From a checkpoint of a small transformer trained on Wikipedia: 8 layers.
MLP neurons of a small language model. Each row is named by its layer, matrix (gate and up: input weights) and neuron, and shows model dimensions 96-287. Each number is 128 + 32 x the weight over its row's rms, rounded and kept within 0 to 255. Numbers have three digits each. A neuron's up and down rows have the sign that makes its largest values positive.
After each neuron's rows, "fires in" lists the words (lower case) most often at its 100 highest values on Wikipedia text that the model never trained on.

L5.gate6:138133165163102092126162103152067116118140138085121177029156098172087168102171138163144123155129119103115054203021190091155105129127124105172139174165165108130096166164175147150132100097090108078146073118108120080093055131160074136113162090136144131106138102139162076102090117139139156180125111154171193127139151149115115118115113096127130079173141132141118129136079150145155158088092156145209110156123104114143138121179132112153157106099124136050134127108171166184138152152147085119134164152114128128086166113144121111130133181086135123148109111118066128140127126152150099113
L5.up6:096146143138152141099151107083147098153067122138150145052114161154111167170123116170128097183096170104119049143167166112158114128131132109119021137084071134143125147143103093089091058177150108122189155082104115073103152064150144115119159171160083132194123162145123106081163083138202172169103076117149102118097039109144118064192142120148161083106143096166151090080128128130160116152081123082126169119144149121067135186157104161125177117144101152128115148117137157118127124148139115120069146146055116127122136072151119084070145142141126123102153123076155077153095183110148125137
fires in: "the", "as", "of"

L5.gate234:125128149170077129175119082107141116121128140156128105117074112111140170130048134131112206150124126140180136184204097094145062143164177132184123100175082147136129089182177103111133130104189117149102100105136133146111085112128097083103171102100182115142103128104118163149090069095139113126117125105134088126051105110144202113105146095107150162105101110187108095133081113149160170117130095083094083125124131095132148114173079145137158111192149072126102079162106104106160145166180088094181107155110114087145102097117106089121128114129152077102092128105090100138117116062121105190
L5.up234:103144119154107111132161083162111104175096055076085178124073135142083104115163117142142096149112084159132135134190085116130144172155154170156123111122131100157104095112163148107099120105146134137111163109114112098080172137134119080126184109081160127110078109092103164121149129108104082132123139117194139121056103142154210097122108112133129135107134117154139085107053141155148178112151103071138092116162131118123127108193078136141124128172145138072150035079175138159203157092139102170133182134129105142122076159126081088117142170117073101122114143099127089077106135101090086106
fires in: "had", "have", "has", "able", "want", "having"

L5.gate389:091089130108152117135152175123134088134121081130115096169109150101124144172152072137137129180129113148109098137123113037129087123091106063091102093121115095083173077143098122129050148139134121115135074138170132182153142113153209095062150150146131125094196161046209103094117092116137077046185133138122073068135152114137112025102103139107088153107113169099056105165095118170078096110139139101180112132097171134156068179133153113156097136142144103127154109097116123083133132082114128164119163139109072140087103089138132099106083111134091151077115194101165132130100127164109087135
L5.up389:108089108134124096174175134158182167209088156088136139162143113110118152113101150112115122158109101147106135147094081173148078110129111085112094145131133132114196150116071148107126128089063129143164131138101178136155115154169109094083145132147131097104140166148141085121173114162134182116122166084137099087132160122165167137088091153104070156100151117089077123171130113171163119143135158120210086100099113151147110166101156136137113181132123125110134135117088146193147151098101118102125097121145121127142066156137180117138086125182087092185099156159140076189139156223192111143
fires in: "during", "of", "in", "world", "the"

L5.gate318:138154149128157144117142151097104090070161153161187141111159162050154149089164126128109111106147177156146068096164190141107164109151136086077151115139161115080144107117126185111124144129125127110135116147113146146062138069164132110127160132195111183118144133122091176141108057144091138108111125096187086116101126188159130092082058075098050160193103159119116139171116101117084105083112089092151137118139193084132153150131145152118122154128145113058168135061080152176150174089128142139132100104174115129142114158120105119167147140121118100174107088156088103077134111099150149177
L5.up318:111121115110150136074154163119067143120112111121150157125181119145123167152133136181101088101170085099103123123121166118099147152195099123098128088123117114127089133141126184102190121171155158124101070117155051093098140124117162125119158153174082124142184179136140182106112142160084173097106167119131153158144159167123149138101199111142133113200171136110191125160136136155136096112168120165120126114123060137115173136111079080093096145136096155144127151036125217131129109111119163114146108083074133183103118175179062139153167158106096118073104134120090078124154067079079109195
fires in: "000", "of", "many", "and", "the", "300"

L5.gate16:093112151085139133103136117103097159144096091110167141143067137165129103112148113176116134122126097149163117141128171126153203119087104075139146094086121134097141145112079085142135104161135199089116100121124177101082072126157142165136130140101189124185122074122102099095124165114214162151141165136137194145089101138095131083159124148139104167122091084145123134102109057167066147113123062090125172164146100153146162101111123051193148097147201126123142103142119122121104105124073072113106112178105123117103142116095065182132120161108121154132161148120088054167126150081099227147
L5.up16:138092142153135077108075157174090113190137144106114187077125127133101129102100103101099094157078108164081155100093153124154135179110099133170100132147143078110162102130169091107106121080104176094144105153125192178238082158142125162183137214216156136132095093149170138105166073136132138137152111120112116101157156109133116124172188106120147130189137137188113105178103106131136140145108136126147136058183116076108084131144151093072173141104127149108165156137121123119116129125105070077170135130190098196115147117121087156140100145116137142153129122149096159158153100124170208107
fires in: "his", "the", "on"

L5.gate190:138142105171104131140178122124147171193126143135116128141122163128132115079176150137125120158083126124085124083091123090119157182058143150145107168140081155168101125104095100106150132132113169154073158087121124096133163099137130140141162108212105135150140133142163080146142121171111135105149088065121165141132096060129133134159138154165085160134110131174174079114119123065155145130094103148143140074170088116138123175140106140119127148182153094109065067069135171081120131182107187070199128057126128111148180095163089155125111085158140128192146119104141125088064130186089110126
L5.up190:140157100144053123130146168154085110148098149090120144173109156124096114151162125136150106124153144137118169144131147109124140074132109101094047119136169138158154146112074087171196106096096092150165083056172156191155111184129120154109144160151215201129179098131100145139122110115066102126105086140138165132115152137089158113095156151142127125128169103177112120171179117129126083154131127109115162070136116134085161120131136109104184120138165173095161217129155111119143130141177132139124126163139147101103125119149100128113097083117153183154102081131073102096031118141233145093
fires in: "2019", "2023", "2022", "2024", "2016", "2018"

L5.gate240:124164125141078119148100157105153068156129126138119101120172135190128186149113106146089141174081111133168112170149136120103147131094162054153114149140121129134178104132128108081145143171113115131080181155098110136194255139135141179120159085130129078149150056096137105190058120091065132100090108133102073124118119113131107109148204099102133139138150155141165145091162159119154111097085130130179134135113140113116061042172186140150098133083169151116193168157122180106161109122172131106161143136142152099170151124100150103103096159102094104145117095135175128140167110105092083120
L5.up240:103093123116125135185103107079106119137139091161146132145143086077114075147142151119168115058161086170120144101147135107113123148098134093075090022111148112093139121142072134098095148126143125108134102099148135134134180089118158164099112079130136167105086167088154105128181092128087115159139177144138136147138128169072095059128127149116087149106099170102107168153112148136167155138135059101103099083183196114155138163172125116166110129149174118162151184161106132122157147103114095081111118069094128099164108154187111109102190138042113084099101167147115139155130146145092115130
fires in: "was", "is", "were", "be"

L5.gate831:123108144152129090125140139120132117128176152125125192072134111078136160100172164191200101158164105072140114160097139125133106106104060121138188127075113148142152094207077131086126183092131139137129138154157130173105180162156157131160144139118162113076185139122131089188160121114150162091158168143149153125119073171110124142106124145147120152065149156157099134155128112168126126120215053121171082117179054094156128153108093148107134166099085131130100189160104157160109099175178094070132134121197082086141075169133148094157119169130125119141127183162142145125153125137114103112
L5.up831:106125099116112145126137060126079126092149139126119058072090129118146159131178158100148161134099100118106152131121088108102116095100070108154119120135102106154153098122103127145128120154131122103069092125059114164108122149155149130128168153091171147175133083116147120163062207173159126182145109045215148148054099161116119077099149097173174173098099091089145119128138138073134109169113114099160139102214058103128112091195112104117143115125110210136112117122149109120114163098161166123174114132166120150125095156143095093109145118103154127122145097123153109078082124108094119225
fires in: "was", "the"

L5.gate18:142123163161140156073073099154111156161175066073109147124128139124172185152165153134140134113142099101105119092147209154167094131111129084169159079182153123109167115136092069133115139109146101135190126160157086106127176095093190091129110132154102125135124127144131191139124123112169066100114131186141157087109103114156122111141073160127141170153080152070148104136182175106130153129137154139123155090161181183111119166143091151130121138166098106082137158160161089140089106094154101125162089169126098168113116101171131061093149106098105152168170138124120084139169134163104146112
L5.up18:119117117172145111142121118123128096148071111156125133129122155131112183116106122157133094159134124136136092127128109140092163179132105094114141121120174206168110146120109115179147126213133121175112119085160066144102194109128179181137180108169093093166110102132167122172115110161135112141104170133114074149096084182127161093092144052139157094171140131100147136167133126094159096107150168148167145145130117066103155148124144156102188191166092124082077171176165107155172093131141101122157036166080131100141092165087181130138141100163081170108127148201176129111146098067115146139
fires in: "over", "to", "than", "there", "had", "has"

L5.gate107:145137132149106116095094137136146149146172168116123095151186105155094182125109129121104129134168081112105136075141166174064135125116143111180129168140152157095118124124032123100094099145095171124096144129141159116125149102143119160134152154125104121073159078115129177133105159149131140107124143114125164117102103123158135157126165175167118174158148174149029143103132095157172130066122109080082100154101142087146098114150080156085127115132127132135179121105094126062086129136126196192175143158122061118092134120180185157115139113112112126188149197120088082125191165112125149179
L5.up107:141129144164113119102089139091112136122105108140094121078156119143106121114099153186151125088096139064130105121161139128115153116078121044117123095148123127124152142147124173128111116134166129100106124144170133100142160107036110133138097162083096084073157112125158101150091114188188182174151149111150177144130083131099087106128170120076110128115087083150086137184133123129171134110111117126130100146200210081128117105110114154113168101071116153136155176180111176164146101107121143116117121080106082159101121123137086100100120132089142190143195160174057080090151111133130131107
fires in: "is", "a", "are", "more", "be", "was"

L5.gate136:145098084180114166118124149113167136080105100141173104140150116089128136114134081087077099114090136124102167160146134077158156172129097063118130168099131132169102079080135138130071128160158094128130137219181135103133115097117143080153144089127135067081110170132105123068157062180164106079112100159085113140163084128134101113079120119150115101111065113105172141162162059127102148199182056163135166146161183138155125117190142110103173135151171113152130100136125135110105136190109154099155107143141129145126153164153157094178154102166144085138115158077159133181146160165119107150
L5.up136:144165077150108164121113117138109160041142162132137114152138130103140119131144111130052153107121191107212164143118176160099155165180109131125146171134087189155088112146137141158114136133123148118140112181177088096132107107153098158115091094125122071161083182124131134103202098168159085184158133101105124156162093121131130049126188055146079116121114183115152176175087093085135150104165100130091140065121132165156109199141107169167154150111150157093132070099116132102109098126130151119155186143155163147086132179142044121157140101123127111139051146178105156122128141104086127145
fires in: "on"

L5.gate346:086171135149075131189152096122125071115189145055105162137168098120108103073167092088119116118149141204087099141104116179013157133096141169133146129176110144086152165117049146085106126163070084137158139100087114154111051094139156154161139137079128107092131098071192161089117153085168099116111108127126136067088159111150102158153131116193136136147168130100148109151128148120140146100138110066112065125128105081117130117106149136157112128132134148114131185168175113126104151136159133153051104056097168145167134109170111106136159115159126097132070065170190172127105118094143155116
L5.up346:126146173113147110115145135110075063131119120079171075130129150163089176178118104141160148127184061119202101125113122145115176147152212158126094150102119131115062151147106139133081144165144119095150148119190151078090189164071112108133115110141138137154119124111126161111090163123126123125112142095140158161139153132068067113094110142124159177107149069093094201094157138148159079143107172143146166128115078147112116115109125181158085109136114114147112156122114159097086119166124122159130196125091127132199140052104099105163125092156141102088161130102196140084139114152104087093
fires in: "is", "was", "were", "are"

L5.gate386:147137129119102130139105073107139198097097161100151103136099166140113165140136133162148165092141118108072202098123136169157120112061158142137175105120155141100113159094097155096119079138084136088119111149126147182124139060165135115105166106188177116116113139140140163089062127135066171108129139159199113088218127135127153146166119060147138096129095139146108091141129151195126164103155096105118101134094133114110057129106147177182091127163126170122142123133125116217172115091122110197122127085082153114127094144144134091104133129129156167162155109095107123101093169074173142150
L5.up386:143163151154142234137091143155110104132100107102130119130189101138187148125106052114150150095162157112100157117108169059145144201133131095080098103136179154167154094099100091085132124166153109124088099061160134131145120110092109070142131131134125094137073087160106109183131057127113089131111122155102110099124128174117125165065092128161160163096051141114146123112059135113173117130150149159022163146126142131089102102105105093170143149169147168157104102182118125120123153130151171110159102124172087089091080157105177139179179094145134136151110143102154138136059136144119188118
fires in: "he", "has", "had", "have", "having"

L5.gate671:124142159078130115113107114100136143155157110131154091145142069127087111093087114119110105089172162075156176040131149149157106168145113121135143169105186083130147137151170112171132089112146111113155184132147151167132164188070137133124070132145058126153178069103124130147126079168182116168109129156112115151167081030131158139129129157127143134125137116123081134141198121184163138124159079164083161114126200129128160064155134170099128113076101135166106132182165133132160130135089164138127125124111133029116125125146081099077069143162151189128190133119091155158105201112138131128
L5.up671:157092127156159118101092153143138126159104107095109086130152111169098092069131111167112180060122173095150169106099148159165165133154125066093113116147115107085187104146115152105153135191150120181126070109082146072152106127095140051149101107159124130178109122063121206107174096171150079084098138058123117096126148114161179146127074118164145132141141078145112160180115174139215122112152121141103155147097172144119121078115140102145109100102146134155072151163111114109126118130107117138149149133121165131158029142128122060144070121114109181135127086118151192122104132128217101141
fires in: "in", "a"

L5.gate37:139097130121080113174136086170175114162123154074119160142063086151129134175130124146154111116065071150124147147166170107128085153073133033103087105090105132095126095132110128151124121107135134114101082135126098140116107142183096072130088104123092121129068140211147156180130130118046142133143153138098068168116111098152128138101176115182120151091137142189149117117156138066158176063149145153128111137133102128099054097142109116206135159169157147140120095157138123086163129170135142140130122138174097166145130106161050125151127183077139204139120102128138087139177098116133165135
L5.up37:157113118145187140116132100073144075158197129106101119138123082133144105134134105135155054072089094100104141090116074162118082112100149079166097047065125168063134189136137140178135172123154125147126139176170188146163071066115082108119152116137082096094126154107140114148096168158096162077150181075136132113121149123081155128185126119139161151123116142129159125110144132144194128088130123131132117138170140117129125108110125105155073133161151113143097166152123100236113104161171131143125134107152131171110068095137097107171198133102122153122104130127154082086132081105070176165
fires in: "have", "has", "to", "also", "had"